Weights of a small transformer language model.
Size: 11 layers, width 224, 4 heads of 64, 9.47M parameters.
Training: a variant of Adam for these matrices, 202M tokens, 6153 steps.
MLP neurons of a small language model. Each row is named by its layer, matrix (down: output weights) and neuron, and shows model dimensions 96-223. Each number is 50 + 15 x the weight over its row's rms, rounded and kept within 0 to 99.
A block is one neuron, or neurons of one layer that tend to fire together. Before each block is what it responds to, as a language model described it from the Wikipedia text at the highest values.

Description: Block boundary breaks. Paragraph breaks (blank lines) ending an infobox, list, table or paragraph, mostly just before a new = or == heading or article start.
L3.down298:44 39 63 43 57 49 35 52 42 50 37 60 34 28 25 23 43 47 79 49 52 76 55 89 36 50 46 62 60 40 71 60 50 21 36 46 48 43 52 44 37 44 55 57 42 50 60 29 64 40 62 33 46 55 80 54 63 33 32 54 67 68 41 49 22 92 49 36 57 66 21 42 63 69 79 48 57 85 33 69 41 53 32 36 37 69 54 47 57 71 34 46 74 38 77 55 50 45 43 67 57 60 56 35 39 50 57 48 64 38 49 57 14 40 60 43 34 36 57 53 44 52 49 53 62 52 62 39
L3.down581:52 48 66 60 53 38 43 59 54 38 46 71 51 16 42 20 43 43 74 18 26 65 69 51 50 35 30 38 63 56 49 70 50 58 38 46 28 59 51 54 51 61 46 51 42 44 44 54 67 52 82 56 44 50 66 38 67 38 22 39 71 42 53 36 46 99 40 35 56 54 35 41 75 62 81 42 65 46 46 83 36 52 70 45 47 68 70 63 51 56 18 53 56 67 70 72 38 41 09 65 25 53 49 24 39 56 61 50 54 41 62 71 23 42 74 39 53 53 58 32 46 57 60 45 33 44 57 21

Description: Wiki heading equals signs. Repeated = signs in wiki section-heading markup, mostly the closing ones after a title, as in ==History== and ===Career===.
L4.down2:49 15 24 32 65 63 43 46 56 40 59 27 69 42 33 53 40 33 35 70 47 61 43 69 90 64 33 36 32 47 57 76 35 46 56 62 36 23 44 47 48 24 20 35 42 66 32 76 46 63 52 56 43 45 64 59 53 43 76 72 62 23 44 47 43 33 60 64 41 38 62 46 48 45 54 68 49 66 39 51 70 52 76 68 39 67 70 68 36 57 37 62 81 54 47 31 48 40 58 69 58 41 78 40 36 62 44 56 64 43 56 52 51 21 25 49 45 50 52 39 57 54 61 39 81 56 51 56
L4.down297:40 80 33 66 43 57 35 56 40 41 54 42 55 66 56 51 45 72 36 52 72 44 52 25 68 64 51 51 60 62 45 59 30 34 45 58 45 50 63 42 02 40 63 59 57 68 40 59 50 66 66 38 54 49 44 42 39 47 78 43 83 45 50 53 28 36 79 37 57 26 57 46 70 72 99 61 58 54 55 28 86 48 24 48 42 33 65 44 68 31 10 42 62 47 65 35 45 53 58 22 37 26 42 57 50 58 80 88 46 24 39 42 29 77 32 56 45 27 64 37 48 41 39 60 71 68 56 30
L4.down298:37 31 35 46 51 45 66 63 37 62 60 28 53 36 50 32 44 60 40 40 57 52 45 75 76 41 20 62 46 54 61 34 67 53 30 39 06 42 39 39 37 30 34 33 62 47 68 65 65 50 80 41 51 43 33 34 44 41 76 23 42 73 60 64 33 25 40 30 39 39 41 57 43 24 99 46 47 81 62 49 70 49 57 59 19 55 72 71 68 32 31 53 64 54 37 44 40 64 57 64 39 50 67 34 58 64 46 45 63 46 06 52 45 42 69 74 40 45 55 54 36 59 81 49 37 44 34 35
L4.down351:35 45 30 30 25 81 63 71 67 62 44 16 67 28 65 67 48 70 25 56 71 21 37 97 58 35 27 55 47 49 49 51 66 64 28 50 44 49 50 61 47 45 44 43 49 42 36 68 37 29 35 73 47 58 41 65 60 56 67 44 46 43 55 74 66 35 45 60 55 32 49 58 46 48 44 20 30 62 35 76 41 57 60 65 46 40 54 60 63 53 46 47 38 48 28 38 76 50 62 33 66 60 50 17 84 68 33 75 50 35 32 50 63 66 42 40 39 38 64 61 63 46 51 39 67 22 60 69
L4.down382:44 43 37 53 42 69 44 51 68 72 52 21 42 65 40 10 49 69 29 53 38 57 49 50 58 72 59 55 51 68 41 49 43 33 67 57 17 45 33 53 68 33 34 42 36 56 36 66 39 86 61 58 57 47 52 59 59 36 46 30 80 44 87 38 35 22 44 57 43 45 57 60 70 26 52 54 60 59 41 33 52 58 24 60 77 53 52 49 46 31 47 69 46 43 49 34 30 73 26 52 63 33 39 28 42 55 15 70 74 32 44 52 45 18 47 62 58 36 60 25 42 50 42 64 54 47 45 62
L4.down497:41 65 61 56 55 42 51 58 13 72 44 33 47 34 65 75 51 61 35 58 68 48 35 89 41 70 58 49 61 48 59 55 74 53 46 43 68 49 55 53 43 49 24 33 47 35 44 40 50 43 45 48 26 58 60 70 40 15 72 65 70 36 27 54 59 53 57 48 48 51 54 54 34 61 05 47 26 48 55 52 53 51 41 77 41 68 66 49 77 53 38 51 49 43 41 34 60 64 47 58 70 64 63 45 61 45 77 63 50 53 26 56 55 76 54 59 58 64 19 58 55 08 57 65 66 69 59 62
L4.down603:59 49 37 44 52 65 66 69 34 55 55 33 83 36 69 45 64 59 53 34 55 66 14 50 50 31 65 65 69 31 48 32 99 22 69 37 49 40 52 46 29 42 00 46 61 34 57 25 58 28 60 62 60 60 55 38 39 44 79 57 51 27 57 48 65 44 85 53 34 58 71 45 49 55 61 55 32 39 46 70 60 51 45 52 31 42 50 72 52 43 50 43 75 53 61 50 48 62 65 47 60 41 45 39 58 82 85 57 49 57 64 34 59 52 40 33 37 60 72 44 42 43 51 55 61 52 58 36
L4.down624:62 73 34 41 57 50 53 54 19 64 66 31 58 59 67 54 45 42 56 55 49 51 22 71 09 49 49 56 56 41 43 44 52 48 66 52 60 75 46 34 34 32 20 60 72 37 37 24 60 42 36 52 61 49 56 48 46 48 73 48 58 15 32 30 74 74 85 36 37 56 52 50 41 64 61 46 37 71 34 59 58 37 23 39 44 57 45 64 49 24 48 59 67 46 52 33 45 36 44 58 60 54 59 52 54 81 70 63 40 67 43 45 25 48 36 31 55 45 54 29 25 52 57 54 80 68 64 62

Description: Verbs expecting a preposition. Verbs and participles that usually take a following preposition or complement, strongest on known in "also known as" / "now known as", also used, located, built, such (as).
L2.down24:73 65 51 53 40 47 40 51 36 76 51 31 52 77 44 58 69 49 47 54 71 46 51 48 33 22 26 47 34 36 59 53 61 57 51 52 76 88 54 49 34 57 35 31 88 68 45 25 39 70 53 50 43 51 48 47 55 66 64 46 12 52 53 69 45 43 48 63 48 55 68 64 77 48 10 47 38 57 63 68 64 66 40 19 57 52 26 44 40 63 36 38 65 35 00 43 33 53 27 44 47 42 66 48 83 52 42 59 59 34 40 37 54 79 36 27 50 63 52 57 59 61 44 47 21 46 56 45
L2.down83:37 53 50 60 47 76 54 38 67 49 40 57 48 21 52 49 55 53 51 61 45 46 71 65 59 25 40 48 62 74 65 32 56 39 44 66 46 49 61 64 48 61 27 42 84 37 40 47 83 46 58 55 64 58 67 46 49 58 58 46 36 49 46 65 55 00 54 19 51 41 60 82 59 85 46 40 74 44 50 55 26 41 29 25 75 38 42 68 52 31 29 51 57 31 35 36 18 58 08 44 69 30 47 38 41 79 30 64 54 61 62 40 54 47 47 62 44 61 42 44 53 50 44 63 59 52 51 70
L2.down222:63 65 42 41 33 63 63 49 55 07 58 46 86 41 29 32 52 48 47 43 64 31 60 78 50 68 58 30 42 57 46 31 41 37 64 75 61 67 34 46 70 53 46 50 66 32 39 54 54 45 58 34 64 41 62 58 59 39 66 52 40 35 39 63 71 13 54 44 58 58 47 64 48 80 60 71 87 69 39 52 42 48 48 59 36 62 77 68 56 38 42 67 69 52 53 49 36 33 33 45 54 58 73 61 68 43 44 59 40 71 70 31 38 57 31 31 57 54 59 52 37 44 38 53 61 59 56 42
L2.down429:52 64 75 70 60 63 60 56 57 55 41 46 52 33 57 55 61 40 65 59 55 48 48 38 53 72 35 67 25 74 40 33 90 64 58 33 53 32 44 33 65 28 23 33 56 45 73 52 66 39 13 56 53 43 54 37 54 31 30 24 25 65 72 63 73 66 58 55 41 69 40 39 64 43 62 43 33 67 56 62 52 59 38 27 53 63 42 31 51 68 59 34 60 48 40 47 74 35 51 58 82 50 60 36 77 52 36 36 59 58 43 42 45 64 44 46 44 38 74 53 46 49 47 48 75 48 48 64

Description: Predictable-continuation word starts. Word-initial fragments that need completing (sm in smarter, thr in thriller, wh in why) and words expecting a set follower (such as, able to, known for).
L2.down177:37 49 37 46 63 71 23 47 63 44 51 37 51 46 67 45 33 22 41 66 55 37 34 40 47 35 48 63 71 58 35 34 68 28 83 59 61 45 50 77 48 61 66 60 32 43 51 47 41 33 42 66 47 52 15 62 44 65 27 72 87 80 28 63 23 24 37 48 55 50 56 43 46 37 47 50 53 44 73 35 56 73 47 75 42 64 43 65 48 68 54 39 43 55 47 74 81 43 34 80 70 70 43 37 31 40 36 38 42 44 64 77 77 37 30 54 65 57 45 52 65 63 46 53 45 38 69 41
L2.down327:54 22 28 42 46 56 52 44 34 56 38 35 58 32 12 57 41 62 29 42 46 35 46 56 50 51 45 38 60 57 32 57 74 52 68 66 13 36 51 48 61 75 00 54 38 58 69 55 51 77 69 40 43 43 63 69 39 59 55 62 30 62 38 41 51 31 41 21 61 55 68 43 51 52 40 76 30 40 85 86 56 58 51 63 58 07 42 48 59 31 61 66 41 55 65 75 47 49 49 35 61 43 45 62 54 68 44 29 44 84 66 40 48 50 31 39 51 52 59 75 52 31 43 69 60 41 52 30
L2.down371:47 30 66 20 10 58 45 44 44 31 50 41 53 32 32 69 64 62 52 45 32 56 28 67 41 58 55 27 54 64 38 31 63 63 55 66 52 43 54 65 56 71 55 54 48 32 58 68 65 33 68 49 25 38 48 62 51 60 52 64 32 28 42 46 58 59 53 51 48 40 28 71 47 40 63 56 50 47 51 65 52 60 66 54 52 36 61 81 67 73 28 72 40 43 28 65 38 55 23 62 49 48 54 65 71 53 73 70 50 49 57 54 55 61 46 64 63 68 52 26 62 62 34 53 78 33 42 19
L2.down606:38 46 53 18 36 39 52 44 60 63 44 55 59 53 50 35 82 42 46 53 68 47 28 58 51 37 36 37 67 66 59 49 75 62 59 75 59 64 60 47 39 51 44 28 37 49 44 50 48 62 31 39 45 43 80 51 56 93 38 60 62 10 59 55 39 57 52 26 67 50 74 55 61 51 36 52 21 40 56 37 43 46 60 31 67 24 32 70 74 63 50 52 57 64 16 53 52 57 13 51 60 44 64 68 50 63 42 59 65 30 62 47 58 58 41 45 45 21 36 65 54 79 37 46 47 27 41 64

Description: Mid-phrase continuation tokens. Coordinators like or and and after a completed clause or phrase, plus word-final suffixes such as -al, -ous, -ated, e.g. careless, suspicious, operational.
L3.down102:50 27 43 33 70 52 54 40 52 73 60 52 63 44 29 54 65 89 58 39 23 51 75 47 75 53 45 51 46 47 58 36 54 43 22 60 69 64 51 57 40 48 34 22 49 47 12 76 34 58 48 34 45 52 42 69 51 36 53 53 31 56 17 56 45 43 34 46 46 50 52 76 43 73 19 18 73 59 60 48 32 52 43 49 33 56 48 43 49 47 53 77 67 49 33 50 38 50 24 33 69 28 42 50 46 32 38 46 62 22 69 62 51 48 52 37 53 69 39 38 41 19 40 47 47 97 76 71
L3.down268:83 40 63 63 59 61 47 68 59 44 38 36 35 60 59 64 36 60 39 51 54 28 25 44 57 54 42 52 43 36 37 88 64 56 53 28 50 81 39 43 48 58 84 61 40 50 70 59 74 52 44 49 40 54 40 30 45 48 25 49 37 69 64 19 26 59 31 56 58 54 53 63 51 55 41 60 55 46 70 67 51 52 54 48 57 67 35 67 52 58 60 63 43 49 36 61 58 49 42 73 46 76 62 61 67 50 31 53 49 59 27 58 62 42 16 77 47 86 41 70 67 28 54 29 06 57 45 77

Description: Wiki heading closing markers. Closing = signs that end a wiki section heading, such as ==Plot=, ===Club===, ==History=, plus the final | closing a table header row.
L3.down246:24 65 67 49 65 43 74 50 02 71 59 35 52 32 40 60 84 65 50 70 32 59 56 72 32 44 30 68 66 29 78 38 74 40 26 38 50 40 51 38 38 52 36 26 50 57 56 36 65 69 76 45 57 43 79 54 33 54 70 69 63 28 22 42 66 83 56 58 45 31 40 32 55 45 33 48 43 69 54 62 27 59 54 71 45 65 57 46 37 53 45 42 59 48 39 63 52 17 60 72 44 47 54 67 65 48 75 59 61 55 37 51 55 56 67 52 65 57 53 71 49 35 47 50 78 60 54 29
L3.down424:24 49 46 41 53 46 51 40 32 65 60 73 30 39 31 74 22 47 47 61 05 56 62 74 64 56 56 85 40 76 59 44 46 36 26 34 48 19 55 43 38 51 40 41 62 43 58 39 82 54 80 50 76 58 47 58 26 65 53 63 58 34 44 47 43 62 54 53 34 43 29 29 39 50 39 46 37 67 41 63 42 42 42 81 33 46 33 38 57 41 61 39 70 43 55 43 75 51 45 39 36 48 60 33 38 49 33 67 18 53 66 38 65 50 44 48 47 55 62 56 60 66 33 60 48 70 59 73

Description: Section breaks, linking verbs. Line breaks that close infobox lists or table rows before a new heading, plus verbs like known, described, such that are followed by "as".
L4.down265:51 59 57 31 86 50 70 50 61 32 58 45 57 59 43 73 55 42 22 55 74 56 12 43 58 49 46 45 43 71 67 35 64 55 24 43 66 73 25 60 76 43 50 32 63 39 60 65 44 48 51 47 41 37 61 60 42 25 49 74 43 34 28 64 54 55 34 64 39 41 48 55 48 64 41 59 32 79 42 79 40 46 47 71 41 61 57 84 25 56 40 51 42 31 35 75 65 25 39 23 48 73 56 68 57 53 77 03 57 59 61 39 73 51 59 60 49 65 35 64 35 69 39 52 41 37 43 21
L4.down388:43 55 50 60 67 38 35 68 70 67 57 38 35 56 56 48 50 40 72 40 30 35 48 41 35 75 42 64 53 19 51 52 65 85 45 21 44 75 71 69 67 59 69 69 63 47 64 63 86 57 46 38 54 54 51 48 53 19 49 55 76 40 76 30 48 41 43 48 37 82 38 48 61 58 54 40 16 36 61 61 37 45 51 49 42 40 48 44 48 73 62 29 30 56 65 65 39 53 30 82 44 64 42 37 50 47 34 54 54 81 49 56 66 39 58 48 53 53 50 58 50 40 53 39 29 05 40 38
L4.down448:53 38 78 52 44 48 39 77 55 52 35 56 43 54 51 60 64 54 31 75 99 58 45 37 55 72 48 64 44 57 40 20 55 28 59 42 58 61 51 39 55 41 14 34 56 45 32 59 60 58 32 44 36 52 73 29 63 62 48 47 49 42 42 49 84 42 59 29 40 55 39 45 54 83 38 77 24 53 54 76 38 29 57 68 52 39 55 38 53 58 17 45 61 53 54 32 46 46 00 37 61 53 58 51 82 45 42 52 68 46 37 36 44 57 34 48 36 58 55 68 57 35 61 44 59 64 49 62
L4.down472:61 20 23 65 74 30 55 30 43 62 40 69 17 64 65 46 49 56 21 41 15 52 53 49 69 47 52 19 52 47 63 61 43 30 40 55 87 52 38 61 72 54 37 26 45 44 38 57 61 49 22 70 28 45 36 42 55 72 22 45 21 46 59 43 25 38 41 53 46 62 50 53 70 28 49 39 44 61 52 78 51 43 68 75 57 85 53 49 51 61 49 57 52 52 49 64 79 52 32 51 28 77 22 32 61 62 45 58 57 48 31 46 38 53 63 58 52 39 50 32 67 52 69 37 48 46 55 71
L4.down476:72 56 44 25 73 79 56 55 21 54 72 48 45 59 43 55 37 43 63 36 55 31 41 47 61 24 48 59 28 20 56 91 46 18 48 55 53 60 51 41 36 46 61 71 27 45 78 62 48 40 55 74 35 51 53 40 33 33 27 61 18 56 41 57 62 35 54 47 39 61 62 57 49 59 77 23 45 51 24 32 38 46 79 37 52 55 05 27 48 33 44 51 55 67 43 57 55 31 40 63 49 34 54 68 50 55 39 63 47 70 41 56 27 36 35 60 46 54 67 49 45 66 51 67 43 36 40 44
L4.down507:51 87 75 64 55 25 64 58 54 14 58 68 71 31 52 48 49 70 72 66 53 36 55 64 35 63 58 48 36 34 54 45 59 58 53 52 61 71 59 42 50 70 66 45 47 46 33 27 34 42 36 57 60 39 75 71 55 51 37 53 74 61 53 41 58 36 37 33 61 21 50 54 65 75 14 44 25 37 60 56 54 24 42 53 36 22 19 40 38 42 41 39 48 59 62 65 56 48 42 69 28 63 44 54 61 59 54 41 70 51 27 38 77 48 65 44 65 45 73 39 80 48 63 49 52 38 79 50
L4.down574:36 27 43 49 48 47 50 51 75 50 50 46 36 31 49 30 41 76 56 32 30 60 45 45 65 62 61 41 48 22 64 58 45 50 54 47 62 53 60 50 49 40 03 65 50 59 23 50 87 57 74 77 34 54 42 55 36 44 57 60 23 34 57 41 70 41 54 81 44 31 50 37 32 49 39 34 52 34 45 34 79 57 60 64 14 24 52 42 34 54 62 23 43 53 68 51 32 54 33 46 39 51 57 78 46 62 78 69 23 55 50 74 63 44 41 64 28 76 32 63 52 57 52 29 70 50 78 49
L4.down581:28 35 50 71 63 41 53 77 85 44 69 64 48 51 40 37 40 38 31 43 28 72 23 50 62 53 71 71 33 65 37 42 57 39 71 46 36 57 33 60 61 71 66 59 33 56 54 38 31 75 68 52 48 38 58 32 59 66 48 39 52 39 27 51 28 88 47 60 18 58 38 65 45 51 56 56 47 53 39 62 61 31 39 44 55 50 44 78 23 50 39 48 56 34 34 62 66 51 17 40 27 64 45 65 42 55 64 65 62 34 14 67 63 16 64 48 50 84 50 48 43 66 43 59 33 49 54 20

Description: Wikitext heading equals signs. Equals signs opening a section heading after a blank line, like ==Career== or ==History==, plus occasional equals signs in LaTeX math.
L2.down5:53 32 37 48 40 38 63 57 65 45 22 42 49 44 16 69 14 40 63 38 47 50 38 29 66 51 37 54 68 67 52 70 77 70 88 33 54 47 43 41 42 55 54 51 63 44 76 47 40 58 66 37 48 56 44 49 41 58 46 47 53 73 54 28 23 73 61 58 36 68 24 21 00 58 41 39 14 35 41 76 30 44 50 36 44 52 51 45 61 42 64 74 53 39 46 72 36 15 01 75 33 67 33 41 47 45 39 41 48 55 43 42 64 74 30 60 40 74 41 43 62 37 48 46 61 59 80 52
L2.down65:52 53 39 38 83 35 39 34 57 62 52 35 61 46 57 77 38 59 28 52 44 62 30 30 74 38 43 70 55 35 45 46 65 56 51 29 76 64 59 57 36 47 68 18 36 24 43 55 59 61 66 73 37 51 69 25 50 43 63 80 67 44 45 74 47 78 44 51 41 57 67 44 36 77 51 44 76 55 34 65 66 24 16 52 38 49 53 47 42 56 42 58 56 49 89 44 43 17 41 12 38 53 41 50 61 25 64 53 55 64 35 31 36 60 40 68 33 79 33 43 44 48 50 32 79 56 36 14
L2.down101:41 57 44 58 47 63 48 52 42 85 44 51 81 36 52 60 43 51 49 66 89 74 27 41 54 13 26 69 65 27 56 65 50 70 40 54 61 14 56 46 41 52 39 37 54 31 59 25 41 56 39 38 40 47 86 19 54 28 93 53 95 40 64 39 44 75 55 64 43 40 41 42 40 65 64 55 24 48 62 66 29 38 44 44 34 36 71 58 62 42 39 46 59 53 50 73 54 48 46 30 63 54 54 39 59 60 62 48 58 59 47 41 38 50 64 50 55 70 54 50 54 23 67 49 78 26 53 41
L2.down529:52 64 71 35 62 53 34 54 54 86 44 26 66 66 28 93 25 34 57 51 67 80 19 43 55 57 54 68 45 61 49 68 74 23 83 36 62 48 63 33 20 30 67 31 17 45 46 60 63 46 50 61 34 41 84 22 27 52 68 60 64 23 43 42 41 74 39 47 43 54 56 45 34 46 48 70 52 33 56 48 45 50 49 62 42 41 37 59 49 67 64 33 52 47 50 74 50 41 56 32 38 72 43 44 76 41 55 52 78 80 63 26 48 44 35 71 33 78 38 58 41 43 66 49 78 53 55 24

Description: Mid-word continuation pieces. Later word pieces that complete a word split into several tokens in general prose, as in ran-ging, adequ-ate, ident-ical; sometimes whole verbs like gather, improve.
L4.down4:72 72 56 50 49 68 38 41 60 45 54 48 45 53 58 50 39 41 99 34 37 54 52 56 00 62 64 48 58 65 66 35 57 63 51 35 79 70 64 49 47 57 59 60 51 41 42 45 39 63 73 65 71 35 32 27 30 45 54 65 43 34 58 52 61 58 54 67 28 44 51 35 29 30 45 33 57 43 59 08 76 40 76 62 27 13 30 50 38 70 57 57 34 39 66 64 55 40 58 56 60 40 34 19 56 43 69 64 63 47 39 46 48 35 39 28 70 39 66 45 47 48 19 39 43 49 61 17
L4.down55:69 33 60 42 55 80 60 47 44 58 48 67 55 57 42 38 38 41 38 49 59 43 37 41 60 51 43 53 36 21 20 69 65 51 56 22 48 49 63 28 51 39 53 79 38 49 59 31 18 59 69 13 43 36 53 88 45 62 26 59 68 67 32 58 64 44 18 49 59 54 41 43 31 23 58 13 36 55 63 49 62 57 57 37 36 54 51 96 52 65 60 33 62 37 24 54 52 43 37 41 55 33 62 52 58 46 51 39 74 42 52 36 29 70 22 46 43 44 30 12 53 48 46 60 78 62 68 64
L4.down91:58 58 65 35 50 60 68 27 44 60 44 53 67 65 44 33 65 58 47 68 10 73 55 48 31 34 56 81 53 40 43 33 52 51 38 45 75 38 55 46 26 59 41 61 70 37 43 27 44 67 47 55 73 41 46 79 40 46 46 49 89 20 47 55 41 07 49 79 61 48 82 68 45 39 47 70 52 78 35 64 50 54 49 70 48 63 48 69 43 35 49 23 57 42 47 17 65 53 63 26 40 22 73 49 39 35 40 59 46 61 71 34 35 58 49 55 32 57 47 32 66 38 30 61 45 76 61 30
L4.down151:33 57 50 59 79 43 33 47 32 71 42 58 45 30 56 38 51 26 29 58 55 51 51 59 41 51 60 29 35 51 50 17 63 37 21 36 66 69 38 37 32 48 27 38 53 33 32 66 50 55 46 62 64 55 44 32 38 24 60 60 29 48 40 57 52 50 45 64 65 34 38 35 40 65 75 63 57 58 35 35 46 60 65 47 50 59 59 54 14 74 36 46 61 68 49 41 84 30 67 43 69 43 61 62 61 72 62 56 68 55 66 32 62 41 76 51 41 57 63 93 51 57 52 59 48 96 39 47
L4.down289:50 50 83 48 63 77 78 59 37 38 79 68 63 59 44 53 44 66 57 73 41 62 29 46 20 59 37 28 57 49 44 12 53 34 71 26 68 37 45 78 40 62 60 70 62 61 28 28 48 54 55 51 68 41 30 40 47 47 36 21 32 51 49 55 40 27 68 39 48 54 51 43 48 39 58 32 62 39 51 42 53 42 53 61 64 57 53 64 85 73 54 47 59 52 45 38 58 81 26 43 59 46 70 61 59 60 24 41 59 40 31 70 34 44 41 21 58 38 53 33 40 50 61 55 50 73 25 36
L4.down310:38 60 82 51 75 53 44 48 58 46 73 49 38 60 61 61 58 35 27 81 39 54 34 35 48 37 69 45 24 25 38 45 57 32 48 40 41 54 16 69 49 44 53 39 44 47 22 37 35 55 50 27 58 53 47 56 50 49 35 51 42 51 46 70 65 46 34 50 50 44 57 64 41 57 54 56 42 72 14 48 67 33 30 83 24 72 56 78 45 32 35 61 72 39 56 15 68 60 22 44 63 27 69 56 56 64 79 62 72 47 22 95 47 31 57 43 43 50 60 54 56 74 51 56 62 52 69 54
L4.down376:48 36 64 48 59 61 65 44 58 59 68 60 60 59 38 68 45 50 41 55 68 28 59 37 64 51 46 69 58 29 38 61 58 26 41 19 41 37 36 66 40 48 48 40 32 36 53 38 38 52 62 53 38 54 26 78 58 51 83 39 19 52 66 23 33 26 41 21 61 35 43 31 32 32 37 24 69 57 22 63 45 54 24 76 79 59 54 80 52 51 59 64 69 30 45 43 49 70 77 48 53 59 70 55 55 88 57 67 61 43 56 70 49 59 38 56 43 67 69 45 51 60 70 38 76 48 68 37
L4.down455:61 62 47 63 53 51 32 46 41 63 45 39 26 70 38 38 75 36 46 42 37 22 68 56 69 55 24 64 31 54 46 52 69 45 45 47 33 65 50 36 57 43 32 31 44 39 82 26 53 41 77 37 56 65 51 75 59 40 53 37 19 64 39 44 25 41 86 39 38 54 63 53 51 37 77 25 50 51 62 63 43 60 59 46 62 38 51 60 62 56 36 46 28 54 42 74 51 54 38 80 39 85 48 54 71 76 50 51 56 81 36 75 35 53 35 66 61 42 52 91 67 31 39 37 46 48 18 63